Weights of a small transformer language model.
Training: a variant of Adam for these matrices, 10048 steps.
MLP neurons of a small language model. Each row is named by its layer, matrix (down: output weights) and neuron, and shows model dimensions 16-271. Each number is 500 + 25 x the weight over its row's rms, rounded and kept within 0 to 999. Numbers have three digits each. A neuron's up and down rows have the sign that makes its largest values positive.
A block is one neuron, or neurons of one layer that tend to fire together. Before each block is what it responds to, as a language model described it from the Wikipedia text at the highest values.

Foreign name word-pieces. Non-initial or short syllable pieces inside non-English proper names and words, often in tables or lists, such as Nag-oba, Bay-ani, Gom-era, Wu.
L3.down53:508502489481518488497482543477507508500500514530482481494479515493587493486522516491492483469451495535528491505478509515481475487516514481481530511525522483512527466514475483522484502517529507525481489540485508515520516517490521507514520467472528462547522484494465492488521454533530484499462554491478496482499445519541514520533438530538490479525476531487483484497508515496470497466581472454496509526544471460497451484513470530518481502463503504476530506524459503515474505506500490521525464506478500503509508492522491502535535498531492517505504510513520534504542531483461489485513525455501515525547513549520504523528484489531557472501511520510516509466491481499518455522480517494510527489508489513508506463526529505492538490502530555500500504502517523520468503527516543
L3.down471:482541486481536515479467505519505493501465544490482482504495465454525493525484521512482507456484522542487520540507480491528478483477517480508519513463498532519491472478497500481477551536545509494446460506513512515511513481473511477490493489444546487497500469497480466510520465521507468493477502489503502485463521542511481537535449466519483519528488497483524486498526509493497493482503474553506492536497488496495493498526513527493501511472471488479490505544501470493508515477516506509526483506489474489527494471471510537506499501520523503495536495495534477504495552472479517471482536533471562487545484527464511493543515479490504478529486514476507452481464516482519496506493506478501524556478476552535463496529528522472521534472501520524533469524547512531502472510534560
L3.down506:549516470484509503483457530504497483469500502505484462504492497494560543514518525483497478486480520547543500552515517499489518503493476479497548501481491503541502507485503487493484533497523520483447475538532512504499515510444549504532546486481522494507485489533478491519513475532512479469498501480525513468507469488569489523556417478535502471531483509446476492500500511502497481462537462489496512522500478512476464517513484529530502495448485472486493504546456470494507504492538468527519460460464500489526494485461502550505499449499492526478516511517513506466542519463474454459515527506482519518605541532503504484531494486527544437503488546464481480494470504498552448524453514500535520526493478519511502479543527537511519501506515528506519501516508533527484481507528552
L3.down740:483478552496550514530500572482512481520476509488444487503499532500475499533495465489515465526510447525450468483488516508512537507513517512483518540515496556511514485548479476499479505490488519514476503509498502499514520529480497483511525440455551486458508491486490492494491485504507508507467498490520474500529450481528535466500534517537509488499507491566494544540517500468492484493516477481513513539498541477497468519500540476483469482504507454471548528508516462526472513472528483553505499525497472516485508482506469516491463500500500492508500511514492487470458510513481528498544572480507502508472509502431487529479480529504525529527539483486543502471492525463504512502476490532498530495475490465529490533496492498522525488474506516491479505439541500473455477472499498
L3.down1783:458494522526486516510466514552491520503528504460475462509564483489539460513491489509482493480532518522500491529507483481497494482502487454492526517507533475529549480479441496529463489472465513486484481522475447484541495495505531493412526489478503533502467468484498459523531518513511481487506451543484478509502521534535537478511506518511512511522556458495473465517515516439520499511495529464501491548481491470519503493521470544460503490482506468504487533510454477497511501523494490500499476473503471509565527487474480483486494521485526494516511513472526486465505487515475523472498484514455519513532510534482493497509471442499500481499560514462492520488505539515567500540491527575496497488468520476505490539504556492513467536468495543518475470491525530526479491471502537
L3.down1972:472505508512471532506505511525509525537481527508527476501487548522547499507477480428515524516516507512503492491488484508478529449504471526505512495503483531506505511521483507548491469516469480519466507479535493508514534480539502496523496522477476486484466492477523499513478495511490564511528478504472456540501508485518524512540517497467489516463511507501460488468522493540548515528482452484503517495515496509529511499553502528507501506496517489497517505467526513501472507572472512521511463487494465486545473450490473462490443504480530493540470464540514511492510547533520531484462510516489475487467492473502530483504483494491525491511552466550534481500439505476586504459500475470484543506470460480506495534502509515493474547522547530498514488509527498527505489502535477
L3.down2036:493522497475493501516448544534493518500503499499479460522545500476572483530490492517509476477514505510537536538542480496481496516489466455499534507501517466520518484468455473488475468498490487479469487516486470515501532494492509507444546476468535499484469485467506477559498512531521465458520478501505501476522522495571502525538500520482529501527514497485458483518468531467480506503513491503514527538481473491492517512512506554504507457500516474512474521527461505486520522496486489531506469463521476524534535507467494486503504485491493523505513494500515494467522519476455501485506490503489520537547518526492479515527473475489483460484512503459516502522478541508604476564477520531505515509465483504489476508506538515503509510443511516509466491528522533539498504513505534
L3.down2058:480536483502466513498497539531491481519515507520443522487517509519500506459507511505465506465506482470513510533539488488516492519480460523501520447507514496489486467494481510511474485479536468521478470510504477500526498533463536515457506514473478516486442526475535511527476492481477499496525459472496516509529480523519506493490502499505540471560473506487470528466456502489461485488521501514502555505485502516508510495474524501509461520519470489510498521510513535521547515489504494528503498502573515571553525503500461520490509467489445504468533478521496556509509507534472464479529500538461475479524504474474500548540509495494543517513467535457539453483506508518577494539504488481482551530544480511491530526499501492483504506470526469491508529563485514513521490513529509

Three-digit numbers 183–194. Standalone three-digit number tokens from about 183 to 194, in tables, money amounts, day counts and split years (186 of 1866); weaker on scattered list words.
L4.down57:477512489532529494496505517459519478494482492503512489497503539524487499506479517529523487478478461506465510462451500496489473509503481451466449479509529449472499493471464531504550522521461457455529496521511512505485547519512490508445471518451512453495461496544490509545489484500505495504465526497515473460518517527538477479516541500510540509438526511491494493493482515506493493508522518494496478511456488518517547471510462446523518533474526538484522500520492532478495489477504546467491480488492466494491440514480501475537539470535532460514433458482534529471477444540554489477492465547506501525506553492500500552539501454513489517502440493503521484487518509515476461449477532488477496493521496496484521482517514498498509464510497527514526538458486470526484480480494502
L4.down195:505458490534489504452500505502469481558467574513482488512527514526529468493544533519519530505536482521492521455446466499553508462508514483486463501482513485450510550483513499517507462546482501539521502474585507480475491479517462530502511506466532494445439506482458496531517520497525483499523499497519493456518502548486491505528481557450501483498499471472527488491509516499509516548481464526505529492483503550507531526509401523495486512513515507517480455518471483526467488491521501467507549516494518508502489530517486484479556497540472486521481474534493500480476453485509506512491479482481487495527549510491535560491500490501520523463524514503480541482537497491504517493473511469530475486507503515553473551536523509497500475482513524511487519526530493519484498512460532
L4.down597:504526484525482497459500473496521512497511511496508462489501490502503479472503552439483492492487504485559548480474502471527506462495470461470459497522460520532515529512510527498492494500492469482487506528490476517508554481475508496481466474497523500517520500495493533541545536520445513499495529503513506479513482503503506495475482503490518493484484474491473509505502509515456482494461483506504484532466529500530530502484448453498516499509514495490475491495516456507499514492515510496519499492565518532486514524500490489481524523534500514510473551479503471482519480505543460447491472538533542493483493503522512520532488543498538493497523484451527536473512503557506478448541478506560511454460512491497509473492486483488526569507474489532477550462472469472485504513471490
L4.down676:518473515535494498432514500516512516519498482520494513503493515487480504496521462519538491510521532538467496449502485482530553512498506500515489485527518496480529456506553512481496512547517499476499489508508515482471463467518492487456476474505520524507493490500500523508495499505493494500480499488467442491486486518508486522500517510535511509471534516488470542442513510507534491498483526479504491492503569520487495500542512469513525556512485515501493455547490485500518496483515432516456462488502535510486446511524506507515492492529490517495477494449509496528507512457473519533495480501466476463507490560522504481492471483521514520545514474524524519491540517516549483507517496503505523473518527468518507469509502465521516435491508513493497472494479451483496530509507534
L4.down947:463491518511489476474454450488492458534494517497521509525558510499509496494495477481537456494498483500483487488426481521518474548541481447470478478480525494507517500535512518522520475540495505525505487503492518463534557461469484506509469511473506553476536466462480520450429465531542467504534516488504504499494457498480526528505515454490490471510519526495473499498484511506505495451523542512482545498491516487531495513485475490530492504547546482523492470518528520502482504513511523481494467495495545525481492509424449533464510488513502475457478487500549513517518464533496479488481470528478525513527490497526471523531504506512509476510477465507467468562507518453459458454520542516529489500502463501477503477463544515515469498483495499480498510514531480532470504505491519
L4.down1028:470506509519525533508529502528470513522470541506481576511484525448478474485516504496527507521514518487534506504490509459515512478528559498497499485488528491463490546477472482488562489513481475521520465502517517487514493513472516490491475446444525493498476525503481492490533527507526437513474576474482502456474552525475483472545501478493536488484460507496489458445501544506488494499530490476497543512507502535489497491465480451502486494523535517480504469520524492477543476528461521495536528518464541522498481496486528476520570495555525575484429557487489477523504480465471494497466473511470504473542492506474478525500465535518554530488510504438490466495492506497553503514543533523483526489491485480507485482497477497512506516496530516497462484520478492518469562490512533
L4.down1796:473484509505507494456528511514489476513508461496480518511505491514544497505500495499475483483515521496496475505533490502502474491469512444454457513497504512491547482499500526550556485518518499492511506498529506471507501498472524515466491500454500488519454507502490490493499518477560440485477532489462459476486520539486493489480514519516526469486453520470511489456506519530481467523506496497503515490527506491443529535471444496495521480478499534499484444488470538475461499518509520496527513511493494554499532541487480493494541492457546486501467515507498516484474469504509436515473485557501483476544486519552507537489524509527471521483467487503489471501508535488462488528537498550486527521473503502492494502493498517560520532514505518514486516496515502519479515489544496
L4.down1878:491495539522520466503522474509496456498512539512521512478487542513509542463497525486515480558472504512516480484529520495521452488481490524515467496506507467522496501509465482495497461540468503479533489496468505510514538500522462504437517489486492503502504491528495523511484498494489501516467489462508493513514497530500482503498526497500518541462545506505518467519482524505486486500520515503492525495529495505503513519487510505525488493508551510487487477495521506512490487493488540431512458503477504509475488487501510454514518493542521491524468528530516490482518455503451436468473484517470473458478514492494502500501540544521485508462481553496496513531500481502474481498535497465550497484491468540458506502471482499494479511489491573481472476547501483520491541457492535

Foreign proper-name pieces. Opening or middle pieces of non-English proper names, mostly places and people, often in tables or after "of"/"in", e.g. La (Teste), Beijing, Zhang Q-un.
L4.down59:496513492476452504553482512540496545527494492495463491539524503482551437520489470523494496501517492491533531522546505490485465516485464453520537512493483489493542500464445499494489457511479481484500478512495488496482523495515515516473541508486528499506482466475497490529495502520508484467522494509496489495496537502553503499507490504470502494513526486519441464524499522458484543514496513515524524568505494491490478511532509539464517431517518485497485510504482511496535525487460480532521497461524505488526508500489500489476505501498504509506506487518526479442526544489481495474500506510501525524518537539510465506519464505510455489513494491491527479492505513514627500519469497533473497519488488489482495506476540509496463519475489536508478480528548526504495512524484527
L4.down108:487513506489468466475540494455501506482501492487518521515525499440531470476493482507513525541498469518513512478515499466475458538514507508535531476507495446506526441486528521534514475489515528499510510473509508473514486500515478503524472502497523499537490527554494525505503486534568508510492513494504498494556512521464493555483561470532525500468547485501452492491518527502470472558506486481489506492492514494482482468495473535499501514522489517538489483519506479501482504470528526480504514503525495518503540517489462506524497523531492528487471486467505509509471464497533509507525491482529429516494554462520521527516511473512511486507509458420501516518522541503492495478528505459522486539477492530534497541520536497469515525455508471545518501484518448500494487507499487
L4.down303:543464520510530504499481458500505467520499456467438492519478518518505466500507527527470518497543466468468482513449519501515489479516509508503488497520479538493504510498507516530498528543521525508496512526478495485537497535496502519514511495498533510486507497490463499474490531492488468507495446524528477452508506534523483527527478480507471481486482507432486483531517524518512536469487480479511492551522489536481483486531504512496495473552491514436451512504499559516491489482531518460461507543521496496547488509505478493495512531442476514474515532460538520492515434482493482491542529484508516506533487504499523528484515506464492488471484527492472523492487486506530510478469520528511506462542493545477530490523480545480515491512533527489453478497476492506492472517484524
L4.down339:538476488535515486511495518494510536442493464450516473485504495442490540484527493490523538491493522470528501496540537492475444506484494458520482508516478487536440486509517481493491477482545537530508480468484532501481515512476498500503483520480491531501483539519490507557481482523486530493511485536520505490454500509506491518502468467511480485506495463474519474457513484464550486498494537467514458498452500487515540464531570537522537474487478533518528553500451509489501508480516471549497530475491510459509468510511539532467455504457466474493531530511468481473490534510474535470509539459502496466536504543479513453475489511462486464542506504491552529516507531470523455488501542534522473469491515479490476505548458487498521498508512463469509508527482521504517490522519479
L4.down457:478468435508496477509491524546517489551511500505484516503455519490465500522527540467495488501469499529501496527556517453514472521504509480471510475497515478494473494522511458512523457513482513494428494494496510477530470501538501505519468522502492545531490480504456501520508493516507504467492500498510518511514522512546501460482515494501509497519514490493519518473517471486533470522504529474504515497510501467544520494496549532481534515511509483500502495543487547474506527480476481518483499523541499491489498485483496490497500485501525447504520517498496509475509512467500491554482535487553505498484547513570494500477505472532513519514462483516466488498500521503574531509501519481518496510475465465476470472499508527467528522526523502495533525492499475474530500533516499
L4.down891:501515494512519531513444499501523470500481429510454450542533487474510518497527522469525499509466523495501493502539495480496459485498466504466518521495513484524507489515495467484485508458510510436519477528452520513474533484458504480523474510498503443515502526479524518454542505484469441446514503492505498491483510536470490472536525473511514544477503529485499526522536490499470468461549509490514469506513482506512477515514537492474473453543510482477496496494508455541506506525519503506497542463529518496509493488483463453484513467479478502491520507495510452465487508527494498534474477457488505497520507490502457483528497524500480508528500460550533491513526487505526472502520517468491498496467496524535506498468509488520523501503533510481505516517465488480495527527512523
L4.down1642:465521505517501481465475481518471509500443515505480484509491492498537489488522516535526487494513488491511506484457507501530499492467512493506447476532520491477471502465516530497495526507499473507490456496474474502504542493522522510506493486459495482528524483476503515464515503469451520520500483502549502492505483497526490521506479510506470539495512532491504515523491499509500529499489510494507523493469495486533528522544512547566481523477459519509449526473477508525504507510521494473448491535525470539508487540510492520509456524470516537482512461481492477450492492497489471497504556493501503447519539504518502475437483494489478479469542536512557506518522503510505494472544499474474488498516505528461488478427461501518527509517496520514466461490478520529497487519470501
L4.down1748:486479507545531469491500487474458489517497500549467534524495519498520516508470523441501470472479475474500489495502484487525461494487506533528472512521501511543472505490498475457542492505490510501574489503565518522510517497496510502506482513476531475504448506554466520504515460487503447476504508533474498446495475503517488503522530456526507518439534478504505480509519482482507470510453450520510494520489530502499511510487500543517480506531515528495516492522482508508495501474516533469500489521495507513492528514463495496548509507497449515461529562473527466489502473472548470489524474494489511478476469548485490498496497530514518503494462502535505562521517486485568473486460518471518506511512477510559555520511487504545517475540473533484499497536492515483515489512505510

Awards and medal words. Words naming awards, medals and honours in biographies and tables, such as Bronze/Gold/Silver, won, nominee, Best, Outstanding, also compete and win.
L3.down352:495471497492549513486499526534491496513525506519530480465469486498544517484473455484487487478513437475490437497480483510486453495520512502526475496476514485494487473472505524548508492465464534465535518516496468526480489471519493464506512474487513508559497515549504521469538510555503502481471460518486509479506482514485500494447499536538489508462528510502470510436516491498529488470510518482469491483491506473518452512507529526506519493480504524538538522450498499496521517500487462549530450503490537470542514499508458478431519480516506515534496471476506498504477520518497553496490500493545510521482506466489505528512466495545508496492534538539490503526475464488467474540518509530486506496541549480439506522445489463543461493494490515523534508484473475513479473528492498
L3.down445:453507490466478470460502464528510484499551474528505520525502460500451518501521487551534477499496497480538473452516466516466441536561533455527485544518501509478526501460525506541497511488483507518522551469489494478494513447513487518487497550545509512494552471484495447440449501445562505467479437485485507530450531506504535489456540517481478539501499481525497517485500482484525447505471451559516490460547476460491507472451533521506494474526514516443475516523503551449504545516500540515526481491500549472476502499451518510543492465465488529501482555501468513526482550486478545508456469482502500490501458458465511523514479502509498467479488480542490477496515438469512506529549480493527532524517492488453526477519550451479499457531517508496504502482491491507487526492485523
L3.down892:537473505478510495504479503509477524508515452542532472469502482481485517515482516474431524495462483491502481571543515528535494512487512548479504482492491480542488477489487499491467491510515529522515483481506548551513502524543480467499495446512467476538522496508545487506501509509488467550505519506515475506474481460507514480483518540461487529494518479482482490497504506500491486533450465480475454474499498513471464524507500506498524518527499524497519492490486480480494531468484493462520503539479474530469533479533453539468469445473478510499524501473522469498503519477507493506516522506484547525532498486514498478466469514464492492473508494487485494532526524500453520507498519554495532514474505478515512470453529536522513494477518488521530524485525533517493503554505473
L3.down958:547513489443519526517542509540514469451475492522516437515522484510523505482501499494505511536529486512493497504514484505525500473527561516540486513475482509481497488491494468498483558476497521499498485419515476508481519507512489490528471471500515519482555485493514496495422497464482529419516462492483523498512475529501467494565513487515475501493537485539494499531501493498482494528538488495511470482543497488508500457535507500469514539506468493526438502486473542512448519463473478540495508545468509476466500511492495530477513489493451499508531511462475511486482560483505527515497495481459490509495516446488496467463533509482473499518518526510506515539497508460516517482480471514505466503514534528486498505478477565496493470531531527549520511489526502536511469505510439
L3.down1247:523469484484494514477532500515484511490524508497524464487508469449480533507463518493478540550484483431484468531486525527523512500470532500488533466492513474533520508484539474522478515442464495499487466497452507518450474542553499453510468497495504495488539487494536470499498525523476481498500466462452497475509508513555523521442479517467519503477550502476532531487481499480487459497545484526464450505496490522470503507505506510492529504484483508493483492493508509485520486463488509459495489518512518465475473463543480524529503472493495511527501521518532441495508565495473525491516527524491481469563480487495470500474503485506532491468504478508504451486507537491561515527538522486486469512508514502466489473474555515538511469519482518502545519459494497503489501549469492
L3.down1567:498478501508488537482494501483513510488504499454527463464508484499513537470480543460496533540512506462486447521489524517493531486512479542498493443489530513507472539471524498516439488509495500508491493526469512514472502531539464452520480504472501533487538530528545510483502485505504456523495463527491488477483507508547509526481516529469474514470518528462532490484461500517469479513481507474453496526497498505501483514473488514491525460449505510511516479474533480506511488470524509488469472519507512484526476515475499512529515434471498493509471551501481481476525531485470460496495508478511457475487480495494506528495487479491511516490502467502502450533520536510520506458508551510470482497483512493496519500487542459539514492478482501521522521455502492502499514531487466
L3.down2120:481497518510505504497508537474472530487502494488529473498500485507466525477506519489507496507491514518501452516498506519512501513532490506483520491504485518480496475501471504490486524475492484451511494535474493500527476495534495465507458521497481506492493492507505504481502510509463463531485487468501471526489500507537497519515498511445489482467496515495495472454508457436479500488528488490498504484462512503510514499509503504472499516539497504508476472509529544436509502528524513539499490519480498497500488460496493486532503442537514494519490483500463482500519436499479473513512523545477474545556547499508524523462502538474501462476478481493484479503519551560532512542468535528468526520527499512486530487506535504473494514489483519498494487486528535540502489491500496
L3.down2156:490483453501494494487479511540510498489497520524536523517459493530468542524503460498534509494484513479504495499498452496479500495500506484512489483488537517473536485525523487502509486508513561511526499489467487533531540481463535488515487508465508493477519472475504492512506483450520497491506491541477500525494505496454485440514530500483509516468478551490470530529472482521484522502504508488510488473495551506523504449521469497475536525519495471514528517477484473502530470533491492482526518512495523491503474513481509504524543493500505486499490504556490521519525542493495502494481493543504544458496556458515510507469493459524535490526508512539491524500486471446483473506518528483472510481460478497495499525475512475499488534464496517525485534490525529453487513477523465

Digit groups in counts. Three-digit number chunks after a thousands comma or decimal point in counts like populations, vote totals, and incomes (8,584; 277,883; 9,943), plus occasional US state names after a comma.
L3.down43:537535461517525503526476513529493492493494508478533480485485510501470459566514522537492506514455465484486514474497487485512515481479488501545536492475516530492474528491528501466466460493523485521523500512459482530489483546477528527460490499453502439529492529502500491486505429507506478498493519487500518518504503523453495452485439510515501522492516517540471490514502507473458470478477436507507509503497539501535507539526527521534512496496467493458500506466498437477506490436523484511540554514509486506455481482504483504494508502507487492515503494511550504493473501507507478505515527510450501495546517504468500497509460500491528476507545484501518473486458543495457453499509497508490502486480520491507500570425577514523475524504502473432488482473478513518473494510492530
L3.down409:504512512467510511536507501485484533453504536480500442508499471507494492554505485528510484479482483557517491524472464472491524516497466498491527449527531492509503554506488513482512501467487542495516474480531483501462503536453496528447516464466508498516524472490499468521505486462516470489507515454475503494531509511519564505499521501511468522500515534525456527501488488492452482494476484536446477507522508476488513480486534502531498498494484498491498580494480495494533517482464502547476515429526513480492497473502508473518501501500517486496535489461510498488526611466457515547528501522497531514531522479493480521473504555481517479503529517482486495515468491447504470484480472493470526488481521487459511530504517491476525447476471471457477486491504518535455474479498534
L3.down586:497515521524541518469492510496497507468512458531515509491500489502484520501486506498495497496511496533496458469507508503480504468487495494473467535504503472533472489531479470499506421499491503510500568466508507510549467497521485474507463503508499451508528529483535513469496485513504530514518496488495539528494481506522521497490472522528512534495505514477498487498511477455516485487481492466484517519514529523529492495542502483542509489542537482475516526510538454580479504512473472455559498536470501479454469479506487473496498505518539490491514500504508509505510527490520531506507534467487493548512520490513508523499479573486484444467486500518475475495519547468454451559516459474480506517527478520486489522496498520523461472563533495509512487449500459541487451476485527
L3.down1463:501536494509542500473492519501513505503536457490541513497518496485480479536492519502464476501437461530533491458492490515506510514483495499459487467515476507482493520524504505514499486476501481493478564508522529496514474510466484517466518489446520476541504516471520500512499503530498460476502531497550502468514514488518517488438502454525490513479495476471490452509469494521439443479530496481522504517519465516477490517482540535518482497484489446464479503498491466473499488490490507496501506474547484489475458473484484493517519484516508506477534485525509503531533589467477504523531515511476505512578484506491477530485486487517512440483487497470499456485493519511511474494503482538517494465497538534497542520482545520462490454518511524479463477467465498483457461513518518
L3.down1981:521516496511498516493464566525489498493468491504537490452467481510492505532532482494474479524468481513513522494470478500488525460472466510512478487524527510488531535483461483474478468471520485492522491527509469515517480507486526540472504488448502485537470493456525506462479446544535482463496501484481477506490494504507532532490527532510471526493514522506480522498489496475478518497506494483494517504527533486477555484497520516542473509463475505450494532503501501498514484482498487467512505497495510516478509498499463494546495479502531490504539460516506499499493582480478526517499481543481498476550491507485497502465429507514504454484506516537476470524514516481478464506480491518504521482511554520481511547510524482532475468502497465464494466480513508522496507465484513
L3.down1996:499505482458521509510528539493487472519528514498478466541503507487466510504529507506463504481521463492539521477525506480520483528482538524469469488506524552441536448541531530513491470501555499459518495485493549456505471527514466532476521503490498520504489543539474480524501491484544458462467543459494474462506502569523526477481494461509485551513496540509493524499471537534481493475526490506488513488477504523473455470530494502469484499485513493472445504490460500487489484487526513463533496512517485514494509470495485462532501477523473527490505476502524475570478543497516462530531507481502489481507509518522480506520536480529489497489474470481483497515519556507414554488529508519471495454568515446508544559480479467510538522495529516517535469478487494477487538495501478
L3.down2051:530462474474490487474509573497458499452523541458498460550516543510499475551492504493507472471517531492477506488524490479565502532503516526516507461477472510533467448519535478480469516524466502467473567492493559523505480545461545498481541529494502498496473526473502516497529470469509489487524569531504457514495472469513535508439487470527521511499497537519492459505443496497505458550502499500472489535504518541512521499541558539562467496493474533500479459488521479511464506500526518493515485480513490502485493469546513517503477444498468502471483482508523475506482536469491529537488503553515477484501515506524453496464472484464479483434515466483489461500509566474481495543494508543490458486484529522520526523457505531502489478509518521465525479488457493537457473470481478
L3.down2138:501521491492505512470555549482495497548538485501544511529510492495506462486474550525481478466465552548489531469512499478511474509491514478462512497481495518516503467486533542528465518497517435483525509518529512494474458501455492510517504534516508522516491519498451487547490489559526428490492525425508467486519547524509522507468489499538502517493482505481468497464500490505494544507535487501487516525526491525450497535520520513516479509491491489507463529499524480463527507492553481449487525480496486504474502458500486489514474493528505494489500506507540494504478549477491496507487528483473452501506459512479500495511478507465482463470485471511475511478519513505479498491524435506504471476506482461472570524469525503457494457523530503455517463467429530512458483499451511

Award-outcome verbs. Words reporting award results in film, music and business text, such as won, nominated, nominee, awarded and winning; weaker cases are scattered word pieces in tables.
L4.down186:503438508476468505493524457487553487521481540498492492529504489553486499505510518469470478483457459500467517519491479488515442473522514512511487527457477492471495519507533499521500520545456568479475518524504457503504486541482522489500499467494503520469485466508530507476489477499471476499498465537497544504463508469497476524504488460482531530496482516513505489538493497541520559502468484481495490548479494476514487473494560504480486492492495508518520505487516508483523483518479476500452483500455469493473511486532488472494511488489509532486495489504522531534460520537473517477497481493540462515542491503490480474505454492522534511497538510497457522508484499496481468471502543431501568478491482508490515461490494464513513499520515511501484499507505493462531492463485516
L4.down222:488472539495527496473506488461513522483505480477493448483516478470518528456465489485540543469523511476528505505498461537512467468487492482548522511518499536524537532476512503476480493478462512501512470477454490518462509506526472536472500483488494489498527458489537453497499478505477521507507466499539477520513473491565494456537435511527511514441470518499498546516499496486492477496508497498467509494489487517541499503460518521526503534506491507489518490459480503540499475469481518505493563459531456515511527473508500530480519556513484498522516503483492521516492509509488469499498477502468466475569531481523488473519447520490530495479537516527480523479480515538507513541525508498549492501472525503451535517511505522539475477539473498485509559479455532484509554512518491
L4.down349:477459530478478456516507472517507518448522479446489512441510537506533521473514502480508490487467508501515510495562524492489500517485498479505534508462529541524513565498533498485481517507513497492492518484509484475491485529518511454461484459523490541485540535507515539553495481498506540523493512521485512521499499539454532563467533427461495512570462556496496470477522434512506472501514517493513507497505470530525559501521471469502509485523516544467473511524483492492520526503495521464463484507468504471526491514511543491510489504479521509440539497522502524469523474529492535475504491518475502511445502475503469460500494537517523482486490514480495526523485513484467445511479480555512521498476508516472494529514490507484494475493521492477484514519511483472487510520476469
L4.down364:531495501490525494495513520513437573486525509483527465514446491507478500463471469511466493522503516495500487484484542495482448471513520500508480529477499492514529501490496474497466535517520467465498492523494515439491505535508466466524510512499469513496493493565526543465517477498479488498501453506497459478441474510508503514517486475469495516436511524531532523536530472501489505479472507546513496509477513540514453514488541559492493480509521469501567506497500517526558476508491529471440544498504451446524456477508517517497462541505510525481500439473492512531486511525475520520474499487503472474529484498532463478548503487491454468486564479525465517511518480505472501504528504510543531519451493491510490496471496517530499483493491542480555485485476470490478516506492493
L4.down836:504514480495480506507476467502483499507500533506467454490506506500463505493471515520486539500517497522509471523481490539455485469452527455536480516519491510526484499514477465510518530510474496530466522490452477532447501479524475465517454452510504461501536508509473488494529475498492527492516469533494472521489493520543505467450451521452464485519489532449484531457487492501488474493535508480464517511535542540454437481509462505467483498524497555477465507488506495514467486453543515521500499517507514487475488487549468492469497526466477509519503555515467494479505515503472534480515481489497521500510543491477480519481518495504552468481470506452492492477492525523548500522485446520512464508529511488511516514514548505485486450537510508487486470487485512536507506558508498
L4.down1005:489504512514487448488481460509525456501515473459499501511493502505467539472535513491474527492497489531486474528552511506518526492485565477563539544467515514528505442466492458490481536452501532487488491458508500513484518482505513474533510501512530543490550469549493481518447474483481532524538478462545500522488478493491545504490523483474483476523472475515542509507473467491471464501535496530469457512490533544466503549514506505469531496500522530510483518468524533552523501492494460498492477532543481467500505505499491448468480477488460473494499516520501496518515571478472537514499509521482482522493500488452488505512547509466477487503488475427458495496535559502525505484486485522524499506511496539487506511459506507503517500528478527528549507439508460486519484496530488
L4.down1180:457501525529484522487510498487481481549516558459513520478492479489464520487529532499533467467552515511492510506511501526516438536488537500504503487504485496484457456530521483491514467512507472485477495516501515514458519479549518523564488506523487496488537494495492487544510498509490474498516486515471462472521505521500510509489492472481535525489512505515470483479473472517456478519455474536486488474492501520446497520549510547498482501476476490465479489500544433493524520530514489475515507521488479435488464470523471471507533503496496473510524465489490517469499446498497524518493549526497473518514514488533524497467484457527516472504484484510490549476484506517502466500510505517505527538520484526497530509545492537461543527478475561481495530512511482490492503518528501
L4.down1380:503555493517522463517510483482481510499522512513539453490520467510528491490494507412518521461509532541536508475452487517457495491467491541482510432506477519493553464498500477530546473492481482562483487490497491515476505527493503498541514524514482489502569480480502533437494451596505495478506513495510537538485453532495531474527441527498499541478568470491479495482505499519436427526497535477482443475544485510491489475510529500471523521476512477499569504474492490505532475505533493489542522521499499491500500475520499495521504518490496502509520487514505469512525527525475480494476469549477523472478502428489542491503519507457504487483506500516566511464462478482520480484486480495484467474503494489509512524442468526492511502465484503532516492492524523500499512478484484

Quantity numbers and adjectives. Numerals giving counts, years or measures, often the first chunk of a split number (180,000; 1963), plus quantifier-like adjectives such as major, main, different.
L7.down1364:514533512513542481495493506486536476506463489473467501493495544515516508506493490506495460543496527532510514510482493495486476472487455481507516504499495525487524519481496494470530527507463504491562510469527557470521534489478513503496489480489483468498501453495467459518536489454505541484541460496544565510519511509569531497520497525482518477472483499505446492513447563538474532467485461488496450494497469484498491485509491529511464520452540492443479503459466512495522470539500491513411518454454513463541482487482533526510511488494514505465512477498509518509523533518488516516479503475480501488498551526536460536527515532499502495487564546472517499539481469534550481444512517438509537494467517511496532460495518524493463464500493529529505508493538506502474509499516481